MLP neurons of a small language model. Each row is named by its layer, matrix (gate and up: input weights) and neuron, and shows model dimensions 64-159. Each number is 128 + 32 x the weight over its row's rms, rounded and kept within 0 to 255. Numbers have three digits each. A neuron's up and down rows have the sign that makes its largest values positive.
A block is one neuron, or neurons of one layer that tend to fire together. After each block is what it responds to, as a language model described it from the Wikipedia text at the highest values.

L6.gate66:135108152131161120214088131141115100119109074137169104149142129201125081108146109181187149070138142180087140108170128135153047083101150179080222114144178061155124103123132111109131118184107183137109113114178120150132112088120093160145177104143150194186111160161111151109124099132164197062
L6.up66:147168154156058102157194154117079009105141110076097163035093137126155148157109145118133188107143118158125140143134064105153117170164119179199103127122126155137202121099116113154077161078123181113171148099133103110195112177108129087139097144179126176126154131140097084224099205165113113129
L6.gate322:131163138110131169110131080152120132152119165137159131195150148124125162149144117193112160160140155115189110075120138101128105132120056031116136101140106119117157103151126130091105125132127079082116205148119160133163099126187069105127141104147226156160081084158115110122183095167127178147
L6.up322:090083146143096073116149099066135122103149142114083152178120103139121148146148125150120139151103122228142108108103144147158182049157094109106124119136167164146174139123096092177156199099136085175119111102135102208129100106115126137148171161145037136123149132146121114085139130145150186151
L6.gate537:079101145117076100133133114120161085172076075117084090184111120184115068107133157181162162212115138087117111124151124105131180116131121176137188135099102131150180094090159113099179091108110137111106139118137112115152143103130185179126155116142214108147239145116091096162136143114125079198
L6.up537:115160106162146069105123121097128128129131151122112140150119131086122089106016139111097136200173088145136102164138095178132108129132169135115160098121126084122113117158103134117167079162154193141144158158135122181118105122094085081122147141165175147099156111145101125122143120139137122170
L6.gate841:115109140105107093204153116181122078106060158188083098127151089191197149121141132109123147132141113080167183121150123170097091170069149130202138150112139040132120159171114141044135120063119133094107115072141075083134117094210123118103156144093103134103140141144134126149109173152139113102
L6.up841:075101138088117117123109137126151086088156131107107144082155135134135117128097113137134112121061047081125137154108090133113100148121057100127119070100123151135105121085127054064195174100107173099144184178134084137127176104158133194090152093076150136083196091079204106124115141119151130094
L6.gate864:167160169131152095149146106157154133178127163154121111125108184107167120123094122128140104131077178142116098121155138102101086186147172087093139142093146176112156133099126057091113140170093131170078117096113115213044184133109111169125155144141162136143124107129105109105103101161140085100
L6.up864:146116164130132111161119096076104178168112159152127148136142146101126087161099087157150092103150172138107088068187105158088066118132186087075139104120143132136109096108127126094112132120121158099092148109149141191105195153106124156101188118102090115113138133117115092092087124161069105116
L6.gate1215:167165122153124118132174112145112107146135128113171169156042095112181099113108055197139139143142178136152122140171117127129136155134166130157123085143160122109097073125148112104136167100133142118099079107146117132200144108146148152135185123127143124088145139128154105094116137202135090140
L6.up1215:176155153110088131122137141162127195106148122091178128104083113105093146115098106165159082137091128155159096138131100127115137176188114115139122084097135123086037077142120076119125168069149121103116085155174069103165086118103140141166154124149154112109103134134120164107092104209156129128
L6.gate1232:097119149115108132112111175151151082107142171111132177152116101136125120133115137163169103123142175169113063099152074125156080166158123155079176153126162073095095047123113098106184116068083144074152114120083082066102131091149113124170124105131128102152182121132133124088084123114131078130
L6.up1232:088166162155098114167184129100126124101118206099130178105158112113090187168104127127114111107127127161154072103112118125131117141105108121146153045186149120101200089191155125160147104122118163121108176140137151168180098099110109127087112136128098104159173115102138062136134118127128137194
L6.gate1242:074072114106150088184151102142105090135151095146101166145138118133107071149088082140102108146179072081143114106149164114095097177033099140124188138117080092201100062077129151105115128146171134113158152137133138097127160151167124130132106139143162122151110121116139122077142127124108106147
L6.up1242:071092168093163164089130113091134153124079119160142133036192086132099118113080122135098145151115153126143148153089191146134074096090074132073089114117170100184169123155135118122159123149128140180124128123124082120202154155161135139084121125142133080068120118148100117068173153120142084119
Foreign-language name fragments. Mid-name tokens in non-English proper names and titles (German, French, Italian, Slavic), such as für in Museum für, de, La, inflections.

L6.gate109:154162108088091089135116157140127148098130120079121177118096116129160121189143153137153126051162102219094108162089103139101099105180098117167088199127146111085166115148168119176167154147129111106124100142087178183115134168099121138114146094167166136124185098102154109088101163156041245150
L6.up109:104160134149125107097187204113104096101147131125181139128188132139166110122177122117152118125148166176106080133184154156146115091192109096151145140123132101103179154154132091125088120173124123158122114098088131185045123151093124149136101154136182114177101122135156146158079128145114134131
L6.gate126:095128135157138095075125159136107125109125130107118119167169114180177121186137111092043110169072141162133087157080125128141128072179125202140127166137112101197156098077165100169183140142154076144095122153103130120112163143110160121112112100132206119092155119131094160146142132103122057122
L6.up126:108147144139068136123112130125160099065187111135166123155160132124140131116074151081107109203140073165143066111114133083125131118166096109097099103170144131105135093199126132118056077138104146092124143126171151166147132195087105123193145160177070170112131175074176153065158134144098122177
L6.gate220:113178117151131137182135113144094182108122162154136184159172100155117089106080102093164101166130148134048150127092060114132140137124110162112105117148119137092116188104119123129104130170143114138181075128137065133119105132124181149139125120120118084120115105115187145128129101115115166133
L6.up220:121094119095134137142122118102085092087168119055093097104129145152165132053081133154147139104150132065143131070078154058118142085133094139180111117108068127114124083129114163180154120137206134127152126105151153074100132106111143106153145169128105166116184121069143138105127140107125150150
L6.gate625:149131165101139080158125087143112184121148055161110127101130177123118168170105082121112121176097153158148134081117117170132187165117076114210058117147168105087167125153161133126140179110096124151118188112157173139114135181115131133097183161143147101146187104112131109113146167150146123172
L6.up625:123110159072168108161166132077109143106146158107089096106162226140133098119119165126157113173124086087079116135154092093130124187120189179118147129086128119197168138141130103094070108072143151151154097112097085155118125158145125108133116133098126151158155116150127117113109091154174109137
L6.gate810:053034157183154140223165144163097134124107181065104114142197153085100158116149138132138182174123137128149083156086110087128138175159156120123044153099194138111128107131116146076091162110116181128158153149077088164128166162152140073134159115084169093081175127137140150130074143191131164139
L6.up810:140155144111173131126133100125119098060201067111144118104117139125183120066139126111068135110157151127141155126146173120158168117182112130100091109127144107165135130073112109145129183111134154099117106151147161156112177108193153146099123152092093120145122151110069142141098137047101130166
L6.gate951:185124140105158121140083071127092143159097086140123106130114166145087063104124090140113140157121121078147114149132108111203114090093103138124137144109139152079141152100125120054079146097132106112147162135086123145079104145088208096080114140138116107128141107111154148095116082109095077131
L6.up951:147114185130079176110047151166099152095138133161169099091098118151125145169070111174155134129115081126199171105138159133099161155128166169128107127119149167123094115101151114121096133157142176140117167143147148124055107173128141078066164114168132108133073086120156110126096142173093089124
L6.gate1046:186183158101152067157196209095146127111113102087102140133168128139174097110180129109185074163095143127105114165148082069147092163116102155158162078083169105157129168097127134147135146116154111136143151092071146115091155097134138141117077127123173097124137147152132163137099110141158090124
L6.up1046:123120145184172103088136130142127132105146105123118129165145146048207112160128135094177139190155132116120145131217110179216122085123125123167110092149151163141128144116125181136145134185094078129158090126160200199144165108127093177145142135110135176172134103115153123138125098130145146149
L6.gate1265:075175122128095086121122123187085133106134149097105135167100135154118068079171101117094092060135060213130147130133090134133084102112147109156122155114124138175126061186186130130065119101142125152156138134159129131111170155131129113133095159152132132205097088204157141099118121106051139153
L6.up1265:128141157141101169127157119132137156116149090122162153115117173150103068161157089082112133095156106184102099112161092141154127113173112114124093145114161062168079081207180108141106155088071115097133143155110148163078116117087156138094099096117155084125146117139206135125123069111087104121
Repeated name endings. Final word-piece of a surname or place name repeated later in a Wikipedia article, often starting a sentence before 's, was or a comma, e.g. Chapp-elle, Carval-ho, Ingle-field.

L7.gate43:087111132135122131128108084098086137104087131100077193086137157174168151161152117104129144163105143100134165116061132132085155106070154133164114112135192125111118149103115139076111057049119128136140163153139136148077088165121103136155157112111108121137129126124090180138076110152155123239
L7.up43:132147171124141113164161094164100160099173126040106164172136126140166118172102053133218099141119106131143131080150144129160154101092106110171111169156159130146128075139148070151118109089135111127129125118129109125105151102139174133084108162092147122114108087099128136068111137102164126129
L7.gate636:123080159109146179133091107123089146137126129130046157148170130098223137079064141098102148128089164161144165081175160142122126105102106163096119180121119219099111084094135096094097148143128151082136095160138124156115129135141154111171159168128182152162157066154187160162100150127151120184
L7.up636:139105110128144124136131111120106066100128114132090114170139158128181156163093059181165117130107142152163099132152165127120140110123135169173127111096082191105129120126105077077091110131101139158080129133090231169104127118136101075113095177171137134124152121166145180090136110122112099075
L7.gate881:116073174094091095164129177136144118141123132118137127166175098145105084115107122123179127124130084088137159158040181124133115204060122128138087122133142134131136142119116134102134078152097152132153136132147150147119179094131127127154171142157153070143126123124154114077156130093089067170
L7.up881:146122123152151081150201156177113142160100177161131135156096102177143091114113136148142116173107127158117188172119152166125130099136088087119130124116087114141170131144163022081180110151077176171170137118112124130070113125144158119078102143141127059130128154124150094096070138076186131111
L7.gate1118:206166105128118143151145073133057142163216053088108147109058157082174117143153138093184139182118102155122117169125132132108131150131148153119090171131148135138159130136140150096151143121132179184133118151100138168114218150116188086101124174127125123129114088101178129128129117116160120198
L7.up1118:097094174123179114158130079153127121108140098120159189127137123181220098138108133108166104173130118131177133120118156109075079123094133092135151078156150084166186093114109136033159094122120129143097157099120135164091092133132126094089128138116115101130078115114141130107172134069168138123
Name-final subword. Final word piece of a multi-token surname or organization name used as a sentence subject, e.g. Ma-o, Rign-ey, Pabs-t, before was/had/'s.

L6.gate177:138101120115131129175064121069080130150112142103128101113057070114129137075114063122118172118118103168157146139202162117107107111160112185145139143138141103105116093080094166185083138132118150082112132098145146106185156112142119212106121103147175103129053063108094094097104149108074139057
L6.up177:140151128092086106109087085090082120121152084100080196129123079125118136151131144178153153153098183041111195115079076128145157162147135082168210134138093229111090135105141144107157112181124119139122112106078095142072184092118147166160147122090172136143114137122146105126157225155139098134
L6.gate416:139047150144114093100136163094142135133150140119110183055137054157159139085130115107107114103122131128110108149164212121189178075110157142045130140126076150152076164111128142175080108076147191115080157148177132133134159131128089140199160115095146122117107127089121188153091062144049098135
L6.up416:125098132112149054104118127157070129113107051125116119151156179186114128119158093118112157115059155088106137162118199104131151130147113143108151089144112122162054117098087105125105154093114098033158165141083113125097159102115096116160160186118135110086097133130137102048107196122160120167
L6.gate455:153107121165070140087162144163113150130119153106095175092075084149117085119144089167161126107165134090127181191163099166106138180131115092124100103146112178147156130148126128138100082151200133122133181132129128164110202093133143115103084115114115106113110105092130117060085107075105143067
L6.up455:128098162164159149156082155133128151098124194137103120149121106120205136164154090172169126087163103146132205120182135081084082067185107109112119089188174120149075118174123135163128137111156107136131185160178156096180083134129118161191132061050168119132118087141156109095115124087114083103
L6.gate503:094115157142123091148096161165121140083141097152166123153082142162152086131108143176127162091121121144123075128162133114175133125099046132132102081148110176149105143132128135095108130096094168061105136112094096141098107131090119121211143095206142160124133167125127158146130128168160133144
L6.up503:139080180157119146117111134119159150114143109137129111130117068162151058144130152119151118113111165162087035163170172087143080130107103094036118132085140190165132180152175135122129130087113151145072152118087144126132180149094143112141138124184178065097107108047099147143113144187169158098
L6.gate535:148116142130141183168144134130140097215125164144129174112113165108139128152132109149116081174101138110151093113184134176156118108153107104119096090116061137159098098118152121127072086085143156205105120091125211153156157111122101201099179168152120061133157117087119100092112109167161162137
L6.up535:140113156160137146143134125073078149107087154140152107106096138077119110171171094103111112141064137087115089132111153123158156132059121179135156088090089131140119059106127114134131062112153152109096020049127107128112110161135166184126149111107080087143090057080112140121149125157102169142
L6.gate834:131091091083167108154138148086125149162146118099095071136107135070116089115140162156099126107133125081083156142148139179199088132092112160103137074116089158178122105158169077107150084115134119109124153096100156167099147138186129174150127135108127119184144158085154114103078084113148130140
L6.up834:129105153124171186070108076082119103200083149097084159129076137107143081135125163117144170127115168149154096108098125115121142146128126134140049112130066172138166120099117062085055157073137134098128122131087145139120140070188100159121136173116148111115181117164065115110086097071165186147
L6.gate900:108116137181146144083153113135101136158134131161133115090148102124133047120114064129147188144145153088141107166183147136163117164133165179179189106085091093112095111157182113099126107110099145117152107123103127091154158136044092177117132135127151124069178024151147195121156095096098116099
L6.up900:219116162097146122090113136207156134153123171103144190160120126107168126137146127152107149091137174158120135145166158106137187090106166149091153163149137130090067127133062133162089089060118161131109083151082142119129136133122126114120195120114093139202124121102117143136103083170113095104
L6.gate1214:167146189082058088136187107087176149117125090173118057129082109122155109139095108145155130072133129159106167054194153132109113121194105152124123101070137115160072093135111101067209114153166169084081103190104150131123098074131071165136201102165165083091097119132079187113163109144146142152
L6.up1214:101096116163102159105102123142137106052158154044096056103126134086102105172113127104191133132186130058106094086163179138152122131148162168092115135163167128117090093110083087165149136129158164136137089109138045158115141186166140167159152132114133095139184068125124165166098124070187167076
Legal and institutional nouns. Word endings and nouns for legal, political or official matters, such as petition, conviction, decree, ruling, Court, Senate, Democrat.

L7.gate512:167146183138128128109153089121136153100105129105120145106146109139109144141136151172108104078115196154107130142105085129102137153146136143132133086166128096140157136098123131145126170148171153132111119168105084116130101137123108131109120153122155151084107083164130099123161130089141109119
L7.up512:115157128144148086085112111102123147085154126136122141107106111104106141164103122121153042067102084135136068140103180108136141133173117121110132101140091158140117088111106126105099169111114131100148116052130180184142107153117086131138141130205119077116095123099138090134087119128108100146
L7.gate574:083172242174153090170151148143137096094114126136097211152141139187147097091171122109128139126097173095162124129149140154108100172141110145137117108184155092169123157100176135073219193076136120147115156137152111170105086110161071096143198157117179097120114125107081115086143195168117105103
L7.up574:075109152172165083130114102162108109062111122114169168119094113131173111099107085186156090169144113078134091130125154150158153202107123144136158084128128125170163096109158106066170164140169175174099143103123137171157166121144110145089131092207188092129104093159112132103154113182150101125
L7.gate812:128174135150115096179061112106177182071096144155118162127123110172134193123100071148172130150121138082224161114085179158117110175097131166171109079147123116088124096098105145071179119115161155130169161126154135123114163119141098134088137129145225121155171180119115131117110132107096135116
L7.up812:109105168099154125142162120131091139141099082178113067151085078125186122126171185122180144137085151076147136188155078151145150142129178120126120105135138126111120126161136150146168168092056110161127181159140110088163187188156155164159079129093163101105160111109148123086189167119168167091
L7.gate1022:081145137154128092154130154154190089092164161130132158192108106138110102116089124186096117138142090135108060176127133110131152140135089189165179093126132121131130142111192106139153152159122162189066134112155086114139115112140100142118157179063166162114166128128092097070131161114180123097
L7.up1022:113101122155176085168158095137132169129147135170049200146097106134108144212144151132072098122125088129106148162124190145102138139140096128137158110159158068126131203092089111087126119149161198198086149127191169142173217111059090189122179141050134079087195073147125155130150113084148082097
Foreign-word subword pieces. Word-final or mid-word pieces inside non-English names and titles (mostly French, also Danish, Italian, Portuguese) in lists and tables, e.g. "mill-e", "fê-te", "voisi-ns".

L7.gate518:193127154119190100094109170089187106103156118062157093127119101105071154113127163136116076091116139123136207139176144110148114161109094132153185136116135150126168154169109136152067149099129231094088152101147128114094120165113103162110128135106104079103180077134147147149095068096144144150
L7.up518:094132165130155142169126171138183102146103148138149137161090136116197136123116173164137131189134164130125185090134097127205178112068137134141141167078164133098116150124164118117121165234133074145165203100143133115083098190120171132073144074123138095168079086140152155044152148151103103174
L7.gate555:152119069154136147084147100107172155109194167098095222092102114084105179135147115159152116152161158175126151068130112131146147122097116097130133128169078024074114088107103183117099150169129108100074125133100149065164105117126096109121144125092159147187155131103125176116162135142116099165
L7.up555:143130126112160045147136077159169139135085051158088122103164109146092124170174115143137129112142165156095150180172107116146166121165147082142136130124188136155110149094122068108115137125113148149181129169159105099090169132133086150138122104093130189049118108131129114163144147138127082079
L7.gate895:110160108093151145122137086102122183113174146101146106115124155137125187111146196098152156096131159102174163087182100156165150068161098181198162181201096079125134059113105139108099115111047118129146121111109060120093124127122073146116111058064136161098090085107203104123185136113140155098
L7.up895:068117113129106136128153149108099134159112071125124147140116152060140151065152174137155120122121154162145182100116151117096146116123149168158096169152071133109128141176117112150102106141083139147152132100159116132143079174109107140162085140095085066139149096047141186153141113167073126165
L7.gate1224:076132092110102142091102151113139131166150149125165130090160078124085164140090147188147099120136125103120117138175166172097114122163124171106122151131086110088107087139128158084146159099132108102159134153154080121151128114138108211146091064125129098107054117108122149130108156105103116103
L7.up1224:168137112128132171121152082067160142085149143089163131159100071150161119111152125149133100146164095076141160155114088144108191085065125115131161124114084124098118114088143181121112173185159130083121093145156192138139162142142170122086163097118123118072126062080085132117060125109137093162
Year at phrase end. Year numbers, or their final digits or BC, that complete a date phrase, especially after until, in, or a month, e.g. until 1926, in 1985, 42 BC.

L7.gate51:141133144175136184155136113155162126098136130177114164146144129159167073155153146178157174107157117168120190110157096131111063104165117135138148134099111141147114128141120169138113070127127168111144141114136115126167129113103060138209159129083113071106149070103114163183175097103133121100
L7.up51:168091129149201139144089141165146111117107139144116138128119130163155113169132177144171089105166067119102169127100121076120037099136168156139112128079125122120137166150160173136100101114136110102149141146140116130109128078163094129117215115131143107138130058143121120165059089148122197106
L7.gate520:144137131181143134137166138137130101102116127136114125108150133145063195122085116168138139139142122112106156074190106134149091114119145172102172131112084079121136153131140166081113115109099117114142160144118157128104124126111055141128133113105159146115019104147088105148096163099077143096
L7.up520:108154150110163078149128109142101103198127127096130143158134152122110162163109112116146125058179108137142114160177082142093142122096112147140128123136058126131101143167064169091147101128116191091156170080141088092099152110154127134141145106110181129141117068087182135144136089139118116136
L7.gate1018:128162164105130098126110125115104089135155142176076177141108122193138180076117137157152125122115137147189147100142128162123186103090127122065091121110128156090118097207155120141115118061144091107169156131124094044124117089152151142150151131109144106140118105179103192164094111141113117120
L7.up1018:141085127111089086086154160165122096098106127110149089123173100110164085170108138138110115103142074126113119127139138137091084152083163133158129092120144101119100164153170122140107069072101094214152191067099094076103128165146129117169128109117107153094081101133141093132125093152108111127
L7.gate1151:175174137133169163143043119132157145174163142123123109092100150161118129106130146145151092063143145153154116156079208096111196104153142122157102118158123147147084158185094085173115058089095085074176197167152122114092092131168099114173168117146140165161153112121140119074084138134151202171
L7.up1151:133113147135106126088105145100137175109194149167150101113149115122124107241118141103124149133123095129140109168106145152139098134090125173115137151175100109135142169156104161102159137043148159159128136096124110167146101126120123189114134117103135136124115156098146161113059086123095123139
Abstract process nouns. Final pieces of abstract nouns for processes, states or conditions, often negative and often before "of", such as erosion, instability, hostility, gentrification.

L2.gate627:107133131170137148082138138106200096197089089096117160128128139156135141120175151117148151136137172101122092127120111111160133175081109129137164103106024099169107120174126141143117130119111149149090140144181146167149122066095157076090175143117157063157129104162107130113125162111179146170
L2.up627:160146171120193116097220108150136134140063141157118139124117087094169121125134165137170164147105133068197103149177070167126123161116183128106161099088154100081126124120172205198098099104090209099159086141094148157165061083069134152129154107149140144140075154140180158169090157123155094141
L2.gate1095:116094112164163111126123062172186092121121115138168063196185048118064148105113121132143135139116142085091110097121171114127144137121112124153093137136147155111087051149162115102120127078125134176156148074127098081130124145130147136110126139130161095084139108127105053166132156147175147122
L2.up1095:177119175085149129079157064153146106180096145133141158121172163110193082108078152127165134148119098067126126115116157092096223085096094144158132104181138138042082125141105176119151074133134167118123169113130122122130114127133167143053143103122137145083096145092107090105075151078150067092
Ellipses and abbreviation letters. Periods inside spaced ellipses (". . .") and letters after a period in abbreviations (U.S., M. S., e.g), plus word fragments in tables.